Part of a small language model's weights: tied embeddings, 235M tokens.
MLP neurons of a small language model. Each row is named by its layer, matrix (down: output weights) and neuron, and shows model dimensions 80-207. Each number is 128 + 24 x the weight over its row's rms, rounded and kept within 0 to 255. Numbers have three digits each.
After each neuron's rows, "fires before" lists the tokens most often just after its 100 highest values on Wikipedia text that the model never trained on. A number after a token or word is its count.

L6.down139:135141142113144100130169153117170147103098151110116156155107164143142122117130109121183132132154136094123116127131109092129100113131098175104111182151151139143115123146144153104154091095119119128151122106151121140093096119150114171140105187112115112113112135147094149130147134110082127136133154132125117158130124109117146118087104107117118119130153156149122130115095188116123108106114
fires before: "r" 12, "ut" 12, "wn" 11, "p" 8, "ver" 6, "b" 6

L8.down779:141117131114106103124168154123154126107130094126120134065121132131137092188147123114127105103162136132153120134131147165118153132129101111124126085135131118129109106144170173112199098086137098133129150154113131130135152101117100119152112102113153121116152136078128151096124146148151149171146086135115141157117130110071124132159152145102108104125145155140122165065134110138101140135120
fires before: "ot" 29, "ober" 20, "or" 6, "ase" 6, "ation" 5

L7.down682:176136114150143120170085131102115095090144119117133120127143137123134099076121160142127134135148162167112115163150106111150089120148124089143144157115103109124096150128124139063122143117110144119115182191097109151154101157154133129126153174154146101180142144153161116104102147153130113119117141159138169124118104117144116153163124114110163093107127174113145125119170131116124127102104
fires before: "ed" 23, "s" 12, "ch" 10, "ing" 8, "ng" 8, "anc" 8

L8.down805:146143102129078127107120157135115146115127120142117121083124102107140127155124129156137092150108132121098116114124140123186052168119119122124090162098098161128150123137120162115146113115117155129097152175105129081136069144144130139158128122162073135150102150137145148115148140109129143169098142129093109153109113118104161118090105180132095145122149126096160127127136126158154108140156
fires before: "ot" 43, "ed" 6, "x" 4, "." 4, "ain" 4, "d" 4

L6.down685:141137119142115123094153076130113143116131155120129145110139134107130160132145140142071105167125108121130129129122114170142102143065121178147151108141077168117127137111136098127130146135134154171128106135120123122100153155122174122143117101174156107117130146109130161140096104137131121117086144116130133155125141105115158136127125120089152127087152132092160148100113137154139090141100
fires before: " " 31, "ary" 19, "198" 5, "ru" 4, "{" 4

L4.down321:132144071145150118096152172124151121078074099129100124123122127110099129100097127160132140125182135123141145081104135091168132132123156120110128154116123164132138146125138112120143149085139154166147120132142149158122160080112161118119142141134156156134109146094132098108138118149125114126180106093187145119092163080146107140131112104171170145171153170073107109109194123112138130126122
fires before: "-" 60, "|" 6, "===" 4

L7.down135:141170149117107144145080100127124138154127116110125119162127160137144088094104147143073159148133146097133149130135125123143109124084123094148157101145129121126182085109141096155151146080130112121125076117135165128170152118133192144133128102121147128106105138152128139157154118126110113098147118155145120110132121104149164113126120172132107135121108136083124095144164116106156148119163
fires before: "s" 20, "t" 13, "ed" 7, " in" 5, "ly" 5, "e" 4

L8.down134:117105134133127126100147091120166154100103118122152149125132146101134131129154118108138113147124130128186117131077106153165125137149131108075147140121109122155104100139139120119104166136072170116177160080143184114153122116086126137124159143116163182124110120108145110124138126131127093094138155129117094105153138118141133119106109105131147142089163081125134123121120150122155132137108
fires before: "t" 28, "m" 17, "mer" 7, "c" 6

L8.down905:137155139116143103132127154105112141154138121132117115096168131163120150166097134102158132128129122153117138098127114159133141090144127128134128117141155153063157140142091154163150109122168114131149133125108152132143127158135090138127150187115135118076119131161120142119179140109165107157111152114111149119149135111104136125105134101123097100119139163104107160139124122190106143103128
fires before: "ase" 21, "ased" 13, "orn" 12, "y" 5, " " 4, "ist" 4

L4.down274:150133102146127118144121185097107120128108078170129052161140138139144124102161115124123151110070068167099142142134127152151140129128127137145134126138138189118156093135112138087138125120138148143130105169108158129168146110096169103129109127162116126136141106141138127122196137108140153132153101090132138099137074116068112131172137105156162111142087130087100120174136145107121140149115
fires before: " " 57, " |" 18, " |\n" 4

L7.down783:132148128095068145067126135138158146121080082127164107122102117087122119131153134148127091131144149135137123124079133147165055116144110145138128122172105107118092095143158112135114143128076125120134131140134110163130123095119110142139161156152142124072138120158149129104120153082166137097104118119116093119142111083150127151149138101134131153158150160168180142181160182133109106115154
fires before: "es" 18, "al" 17, "%" 13, " |" 6, "e" 5, " v" 5

L4.down190:111135097114134093149169161110133151077100143171076145127144172079148085047097145159147119093105145165123159107146166170101124139097146143124112100109136101166109128142099117129127138146113070094159143157119140177114127115139127151155132144130116126113106117119078133097129128141140122124112161131081117117100143116081166105093097118132151116122152158108121147115095116159119172124112
fires before: "ent" 24, "p" 15, "s" 8, "al" 6, "b" 6, "a" 5

L8.down47:122139123109087143114108091134122110154170128117124158114150152119127110119129191114131135121147167100124152162133101140117140141119119147170135150147127101126135122142175147107119104149148157094138108135143171097120167179151165128135102107141084153158119106150134135149157120141132114158082124166172147161118134080138106112140155118116150065104078094109115101146138078067156119074116
fires before: "we" 27, "s" 12, " of" 12, "ig" 5, "ed" 4, "ow" 4

L7.down630:134152150146176076133127121151186103150155142128112166117137124086117131162142138141151111133124134129115124123076132169112162100138106159139128132123110144148083123142171112109133141146090195134134128130110095112139138130151108118119166145088144123127160119137146084150108142176113084146111100154133107155076112096111059167114114113115109120126185101098153080097141188157115084149141
fires before: "ed" 23, "ing" 13, "e" 10, "ence" 6, "es" 6

L4.down975:097115126129105141141139145117140126081114149139128123114128185128117154087126131186170112117129136106092194162130142120101120124112127122101094150106126111108118135181138123146139092122100133135183143119111099136129130103076137133123144116123110133130202087107137110146159113099124138115146122113110114137124132124142136132102131142155156116149149128130076113101135134129184171101119
fires before: "p" 20, "m" 12, "port" 10, "age" 6, " |" 6, " |\n" 6

L7.down95:133127106136113106120091122127069066142141121120112137172149079154119149137176112128131147162145120125129121099108101155128169159118107089146158115096149158111170169085115082090097146099100126116120148134125151115157124150109131100133129148135151112126125118133151114133141139108117145153117123123097140125128130143078127095136142110126123116111127123118138106160123158092125132121141
fires before: " -" 33, "|---|---" 22, " " 7, " L" 4

L6.down395:082146166132177096109120117081133103113105125078134115142140078150135125185146139144107122113137103139145112105124110093157126128084161157162119113133164109181101110105128123123138125118128116146134120092124144120133143135134166126151101140133157125086134112169166154122148142137167146127101105140130134106153136135115123158144181111106159148126127152142125148094129146133127136158136
fires before: " " 24, "ly" 14, " the" 9, " a" 5, " S" 4

L8.down616:124082083133117146094112152116114122131112148122100144136106125153129161162120122123081117139151153145149149139123128109133136137084130133136137099147110094083100130129123131112155117120150166170106134143140136158144110138131137143153158108153150114131105132157126140134123171171171123106105155158126134160089105103125109108131143114128167122121128135124152147085140122000122130113096
fires before: "ct" 35, "d" 13, "ction" 7, "ain" 6, "ac" 5, "op" 5

L8.down204:126095138170107104114147141136171152089165157151118120173089096090112162107172124145136121121111176147149200108152160137124144136116076095111119158098124129083119122118150139144148107141136132140123105114122043115108128146105188152176167112149099135066138144105146124110146121107139118142146100129120098119114115094115150123140137133156124118126126122122119095148118143113156131144142
fires before: "l" 20, "m" 11, "b" 7, "iv" 7, "p" 6

L4.down221:097132111122094154090120119114093124164118136158103107134104127179121115102120155131119182159179136080135130095117131125140117130119096083149137090120163132150140141087103084128132131139087132102115115107116081148084126138118135113105109137087119142088093146173125108154139123187098145147114126129141134111120157139109172119148100096062131151134165123103165131120138195134133121102138
fires before: "f" 26, "b" 13, " " 9, "vel" 8, "ath" 7, "al" 6

L6.down844:140125121142182093064141147124158081133130175110113192114065128121138123158123141134137123090115101113129111098138100138131195114136086117150138146133127133142117135148102127124120138208100105151133115118121164142140147125098142138102168154143148108098112137127121123132106131129119137132111115134139134124171173110107136129120101112129172110133080125120132117064125117121093099079146
fires before: "t" 19, "ng" 10, "p" 10, "ch" 8, "N" 8, "ound" 7

L7.down780:143129148150197090115134101076148121094132131115163113148099113089096138155128138136143127103142154142117142116162106101158122123107102081071192155101118159181130091122150135130120147124114129107113166113157119110086132134128122078117156158134123122139109141134158123101136113081139130116116116132135153098185142146141119149172193128139113117179132087167154073147087097128120161139138
fires before: "ew" 16, "t" 14, "ut" 9, "ed" 8, "us" 8, "i" 6

L6.down1000:154156119119125162112128134121128133141111110138142206159131123107107113169114155108136146116121119146143157140148148105150141128098175183160093119121152096128115136157113145113135132110184086113100112071104177125108103080146082179125151145156149116124114131128114135118120128150140088117149159120087151123194114158122146108147143138126092153143128110169160105131090098148145164128124
fires before: "ary" 25, " " 21, "ly" 19, "ember" 8, "e" 8, "il" 4

L6.down397:104138149110130123103114147153113150165165130117124102149153168096085111144109112129109150104127140114122093121188104134171105142123147130148138138135141099127086127102106093122122185154095152180143148106108084132187128137128127115138133142121135112133122136141091110133111146145147123156113136169121128133134109123073150130143160086168153169128147113146144148080125112097145119115120
fires before: "i" 14, "ase" 13, "ol" 9, "ot" 8, "ased" 7

L6.down547:141124153115127121099145115122143155120127130120098146133142133125122161175129124147110134144147112079125119138135146147153128127097102173115117136136134134148095171130105134100126109160085174123094127099122186116120126152095111144138105140147164131118110160112143084141106083129126102121131146138115114111106120136147122085107094137093098156129121119135132129092123140157175158096120
fires before: " " 38, "ary" 15, "ember" 14, "ly" 6, "l" 5, "h" 4

L4.down203:118104132177152130119172124163135115084091105169130061054115112106105132099154176213162090158154071126142101083091158111168157123140138139138147114135107132123107147108143143130132115130114122156094088137114140116119130151130112099114124087119145121090156169121090123145132153158129127130167107157109184078146117093155106139130180140124142142121137158139155132116116132150098146144162
fires before: " " 40, " |" 25, "s" 6, "en" 4

L8.down68:135128101183119133153115129141115131144121097147121167154126149172152121138095108097124135142178165141103114154132127088104143119145144140132145119187139126104129155116138135102137124142157088081130108120107157117175147131116128139151130128100095147150161104180148145108109136092110158127130151096126101087128109108125094141109134150171195118093146124117141129138145093024102135101114
fires before: "ed" 33, "er" 16, "t" 7, "ing" 6, "ers" 6

L8.down629:151165097121163163112127146135168074132096119151182133085130154126165103146158150133115168112132141130094095117095109123132037134178163110181113165144128134093142119132111128112152093098137109124146098105096117134103130114168134125119126129096139095097100113136135081121108147138121097160116171122123144088166123148190121096137111117160153135200114125122130152152151132114155127111101
fires before: "it" 24, "ru" 13, "ant" 13, "ed" 12, "u" 6, " the" 4

L4.down596:119105152124135119096131117136152165153103164111104149153133132118106095113121108171146098134092097136175122104105105127134156135133124134133171148145129112186124164138141165143122134155107089081127146099170164149117150123138150168083171170139113128129146128113174125114143106137113112132122107097121118168177120137142122131086112119126101113141148072105105099088126129138091150127112
fires before: "t" 32, "ch" 13, "m" 10, "ts" 10, "g" 9

L4.down641:089131108141131131161134151131103159091184114178109142161148130137115124144182131148119162141127128109107150111130116148136183116130141177106111080132118143102114126080106094108129129107092152156112126139159091097179147119144115143149145118136172124096177127138156120154118091103140145154096072140131106133117129125156096104118126101128128114140146132143081138084078150134153173127112
fires before: "ent" 14, "ed" 14, "er" 11, "es" 7, "ual" 6, " not" 5

L7.down145:116147117094143103134083146186133104147116152171156094126154124087147156130114150150105166135132123145131133156154117107095152132104154100144165133139107122128136142103088132107170168127115067119129134130141132124139098054122134160176098144116131145128143111149134147162131120119110118123142120135130072136152139142138159099112151149148121101128143114114187111086123119161112139125114
fires before: " |" 19, "s" 15, "." 11, "y" 7, "ed" 5

L7.down162:151116128151135119111150158100088103164132131109128103156136183136123116163096161094101175064123141143139144105120119139124170083112134161131148139127118126149110120144152128143120152091133103106141126106127135128079160115132123120163150118091140184169147052140061194112129130123128164181129114117095116122119102095103110140142126090094148086126131144119120096148129117110118138124137
fires before: "in" 20, "act" 13, "iv" 8, "ers" 7, "is" 6, "im" 6

L7.down375:140063096111112121110103133133125139049127117135174146120128135149134141122144107164138172132146145113106132130150117118140115110107136137143129134117162110139157191109141114111169163134101118125120131151173127119163142132106116096114129111091179096137106110103137151157088119149089095106162107102156116158101095171152109117118129144119146132136145122148089138146091142158141138128122
fires before: " by" 13, "ed" 12, " to" 11, "er" 7, " in" 7

L4.down318:117133120165104103107088085096110124144151135123107122161137168184136140129129081142159171151136123126119164115135114116122112129129134111103134094117108140126118136089087103149117128115137132127164158148128145147138169128066112142143117163101121119105125149123085082147098147141109131148138129084075134085118127131081143092130116172118148137128114091115153158098139150151130131161141
fires before: " " 45, "|" 36

L6.down324:105101139092089098103131089166125116104127150127141193131153117136108186110127136094140143150123130104130108108100161116162129133118120118115137128146137107134134138092163145132117101129109085158114143137129134105083112087117129134169138123186114123113156185110109110149094141062115131138098143149093127121168092118129135134138151185114152123152140135138154164175141118126130127120160
fires before: " |" 26, "ember" 13, "es" 7, "|" 6, "." 6, "|---|---" 6

L8.down896:120127142120136122149142126134144166123134092164155127136120144148136107094092127151156169113152105133126103160103145093125093150142116116143072143153076126095134143092125155163143088095111148106174128156160091139111196128121166174093107102152147148150099162146103085125101123121151086143095131167086114098145136137147105087153105132136154156153081124120144159074126162082097104096120
fires before: "et" 13, "ed" 9, "id" 9, "iss" 8, "u" 7, "ess" 6

L8.down931:133143126112120110162130127106141163095165092145089165124146142145135116125117147203125177128133100097110081146079162137166142118156127181099090136125187110111124104107125100168178125164106131151116124090145154134154161109102174136108124113140175150129116143121162110138123149156090154122124145122121110120122113098105135127141098131142118139136119120134113170175108166095135127109161
fires before: "ed" 21, "ice" 15, "e" 9, "ing" 8, "es" 7, "ic" 5

L6.down148:106145177133113121090122134114089106146103159114157181150107111161108120148170131115110135140160110105126174127186120143147087131120151147105155161134143097167131112123141107128121116138125124155131103060097133115109115142129124161121134113114153128128111105128127133122113121119126151137110126163110123110076135119090143067096144104106093135150110099146139147165100136100125120104175
fires before: "ly" 17, "n" 13, "e" 10, "ue" 7, "er" 6

L8.down376:062153129167136132134156142108140160108091144106141079106072178149103136124101135141120171129134151118126105171118098140153123133118115147150130153085113131153112146141124198129155114084148170121101132141126118148148095139147126111158148125113148063125118104105109151141123104118166152106163140093132158124122138134132123112122097119124117107160156100139140093125113104136156143134145
fires before: "ot" 30, "z" 7, " |" 7, "is" 6, "y" 6, "i" 4

L4.down560:125128156159110085148075140112126114121149120100092132165149093143088148131132097144144149095129123111118171159168114138157158136103108114083091113163157104132107155082120109171096119141116115156113156141150112095111109067141131131105187101114140120168102077115159117134136152114128095118147132107107129133109130076145153173166158140090149147127166164117148144118164118159125147173146
fires before: "mer" 12, "ory" 10, "an" 9, "or" 7, "b" 6, "ian" 6

L7.down942:095118102159167083122159117158152083099122122154177103159123149099095154131140134144152108154140119132163119140123140112113108186154113137148148132144146155129081110159104139136090133131092087120141074152154127119091153120135157130139091080113146105173147135140144142171118120151176111144091124144149125093168112100096156155182122106152158176139110106123108078125131084160114108131112
fires before: "\n" 24, "|" 17, "er" 7, "le" 5, "wn" 5, "g" 4

L6.down771:108117122090113110099130125106117129124115146148105160119148091125107171202180147110161113079137132079172153145133122103153147105135120164099115138112154113151115157094117107109141152088101161158113135084135124114124131163105154156172128137107166131136129148108136069151171118156138138155122122137129134132147123129120124106148141101166067167132117090113174162117136124095141120147126
fires before: "ly" 22, "act" 9, "ac" 9, "les" 9, "n" 7, "l" 7

L7.down335:095127139125099143111100184147177115122132138120127089162104175123126140163126121124122137134173127089160150136177123158140107096089103084096124135118142144138154128139114108120152138125131119103101171124115142135123120118075124121125084140126135145148143139160124108097129116085102166174148067116141128103168118127112147122139166160161142103111156122164105101138114128144155154107103
fires before: "ill" 16, "he" 12, "h" 6, "on" 6, "ith" 5, "ar" 5

L7.down22:128145128075135131160158140097120102164121116106121140119130138119106152153116138123178132127136127122113114146143136163094098129133114125167125106184151148093094144096157078147134121118134092057105135120097107114182156142122088154138129090111096135135146127143151144128191127114141135135095104105104113155102113154116135153125160097125211149116108124116084142133153165080123099151151
fires before: "ive" 14, "ed" 12, "ure" 10, "ion" 10, "ing" 9, "or" 8

L7.down551:095135132106115139105079156127114156140151134125120136110136139164063142135153139157140116142166118135144139153139118105120096101082132152131142163089135121117114106114117098120163136141124106120126106130154153129099098120144091156139114167092165139126165136144135152136150133103079105112137120161123109174156136158092105096146129128124145170120115099130172152154108131125113155112107
fires before: "ly" 17, "ts" 13, "l" 10, "b" 9, "n" 8, "act" 8

L7.down605:151133130178139171135128101108108088146134129140130125150135155144130099104128132157139154158100118133137170115100089135118127135125147155101103124139134135099116119144138086113129070140141085114125133118131143105151174098112110099080124101115114197149144132137150161137147147129131136150102131127118117175106091157099116111125162134088152136160101132150124143094129127114117110102201
fires before: " " 33, "e" 6, " in" 5, "g" 4, "ch" 4, "ol" 4

L4.down12:107091126089115131124163164159125116109106123131083113138123117149137140125153112140119135132130118120104115090090173103142124128127134148118118139143217115079105159070110131143136152114113118146109158084119133124105141113095117151152131150143130131118167150143082143139116115099115122148132133121118137120083150137114081157116125104164099146184145124157072133118127104104148162158077
fires before: "|" 41, "-" 23, "The" 5

L7.down355:123090127146136123118122091111152108123085145099132164144104146138131135153128089102133168155115125141121104151151107129093112180096083152148152136145180147123124130112117101083158138120122167111099145151128136128109163103130105127150108141101119093158138136121151120153102099087147131131100140089093117102091120138091094139171140138130143125109085132162152128092128163155148135166097
fires before: "|" 24, " |" 22, " |\n" 12

L6.down365:100121138131113141169100151077090130092089129101087077117125117118097145105172139185113163088110083157149139120156126156105130115130122161144177084174120167171108114137133141107130113122129179131125116135116085148115146143172119097087129178154133116093136087098111127175193134122135112148154111116135146103121104114070127154105149132101149143127095149101133117127092123140090122120127
fires before: " " 57, " Q" 14, " —" 7, " |" 5, " R" 4

L8.down791:106122109174114161135133143107098106126133133169118140119110177149135141104175108139136145133120144133159158159136167151138125135133125093120166085141115119108128132125110110131122170122110142120133108106132113090148138125096096102115102118115108116108143153116131145082110132102083113121131150070134144143119145143109121139093171156160168153132127085110133135107128148099128092124144
fires before: "ed" 25, "es" 8, "em" 6, "ation" 6, "e" 5, "er" 5

L4.down427:123137139142120121130118119154096064103111142160173096123114110133149134122129133134158124096143161102130083138116120123149148127103157102143086134145109110122111142144114110156139148158134089106117138103136103144150132126117087139078126115110102145163089094130169118125126125140146138130141189113187103158144114112123122128122122120124152148116127123183132122130101111140139141113178
fires before: "ion" 11, "y" 11, "al" 10, "ed" 8, "age" 6, " f" 6

L4.down807:089096109146102132080118115122100114127111112126119132091072136090147130133124103112130141137148142160132114147120104130116110120131094115082085146166113094117091151162178135150144136150140166090128173124130121135147107143116141139066130136119120140142118146108183127130146127164171104143123105116143156161102122151097143165145171122154144216137106117138143103113161087141132132130163
fires before: " " 38, "ion" 12, "ed" 6, "ron" 5, "in" 4

L7.down793:184158126122099137102110115123166136119112120132123160132117129157114133124153136129138108173147098150152132150148125116130134122137141156111124099124145149128148146143133137128197156098118084102145133154133123103124140138151125143130111105143183111121135099122160132079117088102114162138098103114147073136121153126143111144119110130131090134138142087081105153148075168159140154197148
fires before: "er" 16, " to" 15, "==\n" 14, "ist" 9, "==\n\n" 6, " c" 5

L4.down569:134136113143137131133116171098109096112134080141123096185159159152137152153173087098088153109075061130110097170146131175137141121109131146117100127104141136121127080122105115078135110119139135136125107139130142137165134121116180099118110129165133115140139123175134134129162113090108163140153108086145154101116099118039108118178125097135171117152090156101098122158122153086144101128136
fires before: " " 57, " |" 23

L4.down651:160136131152155143108175127169156129139103163163131165096149103136116138131132118157151117145114109148171145141140071130135145136132150124123202135108110132170146130122140114150117140167138090135155147067120152131147157156107149138080127098169108124155180126124143171109144128112133116134125136079141130126137125126130146155142112113141135117113110088130093119099123087132119148149117
fires before: "t" 32, "ch" 11, "m" 10, "r" 9, "g" 8, "ts" 8

L8.down635:167084081135114110092137137124147131139067133117147154155148108145156068125144104168096118128151106092136175113148107197120132108086121173095103134122151141133142138184115160146143136149122126155099152106136174135120169140129167113107131111109141124169124107136111136096135197131162126141163151111115164148124093105088126112098116089100110134148170147102109113109116104107158162138113
fires before: "ic" 18, "b" 12, "e" 10, "or" 9, "ical" 6, "p" 5

L4.down958:110145163166143142116134134130145091111119114141086143137109119135124143091079111085130135122131071162173184146107122113201139124135151112144164139124067183106122122125150116127123110112150138139120113115080136138144130139107144124131097124105130119102153179120096143133134136168117114125159126111157119124125131142140104146105182126173112159106131147148124120143184103136121155176134
fires before: " " 44, "ear" 14, " |" 13, "ro" 7, "oin" 6

L8.down717:153155130126117114144132121124109161136147137135084150146143089121077154150122149084118110085154136139109075160105121130117165100184133185126136117142166162108135091161135144160123152119110098148139143149094099123136157150140130159103140148149117108093113146134146098140174133129122170121153090095111166149113135116094140130140121140159142121099149128170076141155099120100097108136097
fires before: " " 23, "y" 12, "g" 7, "s" 5, " to" 4, "ur" 4

L4.down49:111110123138057156125068108170092135105144135150129091142105145108166161116092102156130163121135113141139137132092142117114168134097150122134132129160119160126120167084117137148147123079116141101141144134153127114107171129160085100107141156125106130154133117156112103150125117126103133139132151122106152151163153121119134072139131103118131129138099172124096132083102121119122145112104
fires before: " " 22, "il" 13, "u" 8, "ember" 7, "ch" 6

L8.down659:120115156134127098155133153097168131135149119119151125092118172131141169130168102137144156086108171116144093154148119131112127117108111137156120160102104132132100145113128135134140156122129142116118122127093128133089126144112141161124109152136092127134180104163099144113131117129135172165107130119108103159115106128113160133079098120117108125129105120145128151102098085000126137145128
fires before: "act" 14, "." 11, "in" 7, "is" 7, "iv" 6, "ly" 5

L4.down34:101107107146136123108164163137125114100092119165077140154135103144095141119132079173102118112116158139166166094073150094100156123125117115116128113154129153160142108062145116108131169124145112118098131089139098147105156105130135108159163118146117153097112164105098122125159132143103121155151134113138128153164146145108092139143100126199163113169146138171128120123159120126115166128107
fires before: "-" 41, "|" 22, " S" 5, "|---|---" 5

L4.down505:165076117127159123087158168176094145142125125106138179146144159139136112074133111113138119116142123141112135133123120150136133129137067161107154099122099132127162164155131108143131104122139119083173140153142134166135105148135157104097065134159164130109123137173147112099133152113105130130124116091100169105107146101155128168155124141151097146150184135102153110104132136119096131146104
fires before: "s" 32, "c" 15, "ce" 13, "k" 10, "ch" 9

L8.down853:117102095135111141134090126108134168118130146131148160148133097084101147120129114152182126106159120140122118123114111166126164137113101143086121079134138128187141133128119118128144166179139126100129135140166149167140165097091115115112149113113123140114092129115144127119115131148116142134140148098162076065126172110158124116088112141134142091111193096119112152133097141124171101113090
fires before: "f" 18, "gan" 13, "ing" 13, "man" 8, "h" 6, "ig" 5

L8.down365:158130121141136134121125137110118167099164125156120111159132147159121099140124089151129120182104160132133173167124107165165094147092190124129152102145094119123113104115131155120158103129142124116138143140143204093125135137148142099108121166119116136165104117154153106106103106151127151155131149115111095137134095067124118130152147142083126134144165119143153140134093124128154111084105
fires before: "ain" 14, "iv" 10, "urn" 10, "i" 8, "us" 7, "ed" 6

L7.down885:112102159169183114137129123092166143158150106152113120138167123168157096101170117145145113110146174142095105131088114113159099123161114151111131151148144139131110119113136099099105159104085148113123117123109131122132154158150125143138141151144104159137165108149163106123106108117143127180154095169111142087146134142153128163129139089137107126164113133090134072171145116117120122105155
fires before: "ed" 37, "ted" 8, "er" 8, "ment" 7, "t" 5, "ing" 5

L6.down706:066131107189135119128097189087165150132162153147099127137152174105126129159110130124129128159093176083097122150087061123178143121104123143107118141124141108097115141126122118105134148171139128146129138116117120156141089140111134144118100144154163115094122111119119109127149142112130157138175166122121131129159107130086114106144128183134096112156176151137119101117121136138152122121123
fires before: "i" 10, "is" 10, "al" 10, "ill" 8, "ol" 7, "ot" 7

L4.down979:152107134110133117120118126140123128157132112101156171131120146133159143180124137128118131129087099107147084102122123131193103120126104140134125142156105094150122153152170151137116141118121115150144130116113142128135150147137138131108104114069111112093136156109160124118086160087141100135098106105130123136134121125115152138128174204141098155108146140163152131101141158116154135149120
fires before: " " 50, " F" 7, " D" 5, " S" 5

L8.down613:126129133115153129137085115104135120158104114121095140127132164176117115119133106171126114159131149133121145175111163134092158141116125159105124158134103131132146099133145122085104142132068147157135103088193121109133146134107115149182135139106117132107114088119146162152125096153108127136127091142159120140163153161164114148124140101175113107109150123145137068105128105128135086103160
fires before: "ri" 13, "i" 13, "ed" 11, "at" 7, "ing" 6, "t" 6

L4.down68:154151092166099159127145146161128147101126131161127184148118157121131102090078110129126123138123142146100100100092145091113145130115159143112085117126122131080129157111090134129131096115137118119141164134122158096086131135115048106110134172119148128139149145131157132110114121097122150120166150105101147088157117129147138134153161167145127162125132096131135143135090106136140150137091
fires before: " " 43, "ly" 13, "ary" 9, "e" 6, "ember" 5, "il" 4

L4.down915:111100167169126133076113151135129123115118159150157175170132139128096108132073165149129093085159101159130123085101091145155124134135135158080124090050143144172107152154062142090117161133155108113117116140114111140095108135116115108088119144140156119143122161115167138124159127099094112130105157080147116105154127157137107144173124154103139130111173106113104146123106140166121145146138
fires before: "ation" 16, "c" 15, "ed" 15, "k" 14, "er" 8, "a" 5

L6.down873:103126110136155123106116160127148123160116168131148144163116110096117132150113103113161096091139125083155146121135129149101136134148090165157094112111141142124130073125097118116111129071105150111136105097137161131092152146141149096127098117133127127152104150126106107102115156130144104156112172151113097113130118055105144127154154109047148129144134161123107134116074153145154118139162
fires before: "ough" 39, "ild" 17, "il" 11, "d" 5

L4.down383:149125100122114099144109113136144114130139129104146163151097091135121128169098128155115149123138106150148126125167125061162101123117159138091093101132123111082139180109123113101132101134126062114121105098132137151121150136143047163128163194135171125139116099149133086111142155110113124148158143121094133136174148128119129113153141196137144159125102109146123133120161103123138148119090
fires before: " " 72, "il" 13

L6.down336:130072113135149091141131160092164154118155135149111086130153110103114123133077139149160114135120122120126140140122144132119156142095082159090132113145118155125134141108100115142125121097144083125136096108147124147129118103140121141118120085082099113197116092113139119101100134119096105122152204180127138086150140148163173132126141111134138121079161110091127124095151174193150107122147
fires before: "ild" 16, "il" 13, "up" 6, "it" 6, "ur" 5, "ul" 4

L8.down253:164114146152117137148112157114117156111128114116144123110159114170125141124130148098110141135165151131111131163143129129124099149113142109120153133123127094118114098121146140117147126147146134146120098125140148127151116163115089140122150124131139120119103092178082085180161093131111169126121121117139166175184098141112161138172160136129126135107079113165136138104124065042149162102109
fires before: "all" 31, "s" 12, "," 5, "." 4, " and" 4, "ess" 4

L4.down877:083130130173152096131168162132126126113121149143134188148080073157173129133111113160179105125103127087128120110160100103144119126106075107102161129130151101140096163167115088125130100182100101108147151121131108140113133133090139149151148095104178152116093117118152102128114131124130143132148133111127132139150151102130155153152145140163123143114115096107103105144115095161136176104154
fires before: "b" 17, "ong" 13, "-" 10, "le" 7, "l" 7, "way" 6

L8.down953:163119142109130112101171106168164180130139109185131166145107081156142143125096140135127125130111156151162151143164042122132110136147126180179130100131115134119094129159136114109160133108131099087142140100160162114117122106088170129134123113150128121131148158094110134090147066079128146144136147135131122154115124114131145167162114131101132127126123115132101139118142097085099121116098
fires before: "over" 15, "en" 13, "et" 10, "u" 9, "at" 6

L6.down570:150114114115160166111147107091093169133122138132108108079157105122117163130158136139149119119150120141090131133166136136160125123153130113156126090122139136110144067126079136126127137120098157116153139137108124135137116085091097140135097085137134117069100118116140117154146122151169126146119136109146093134115156115141129122170122138095123118135152159130125118134123111208137114104130
fires before: "t" 19, " to" 11, "is" 9, "it" 6, "ct" 5

L7.down577:156134145156177105129110123161151147121126118140111133167118120146119138127108134124141124119120103131127119145124122154124167120142119172094116142140115141138121118110188097159168176138131139146138135071140110105205140110093151116137100142101135143141126147089151145099108124128135115094166160109124138089118108158175118094119133117109108124136123135099132098127120141000128100134106
fires before: "ing" 23, "ed" 6, " year" 6, " s" 6, " g" 5, " d" 4

L4.down652:088132082129121152133106123141112121111127145115136186136144142140127117125124135137126124070119058141138101106155129187166150132101150096100117081132141129129126118134092141143133123141133130087143140131144132110105123137129131145110134090156142133097125129127100102134163186124106149117135149134159118140125127103139129141143162131131185122131141115155043135113141122124134179081136
fires before: "ig" 28, "gan" 17, " m" 8, " s" 4

L7.down222:171105133109133103134133084134112122090143154145056185122158100133182158131168115134146132161163132111155138140153122088123168126088144174174083144153131107119120134107121111095132106096106123110090147091165115144107127117140121153111182158123149113128110129141138169127128124112129125156123173124103159107166136148170105140125112132103139152130115135143141158137135104130112152077125
fires before: " " 17, "ember" 15, "ch" 12, "ly" 12, "il" 9, "ober" 8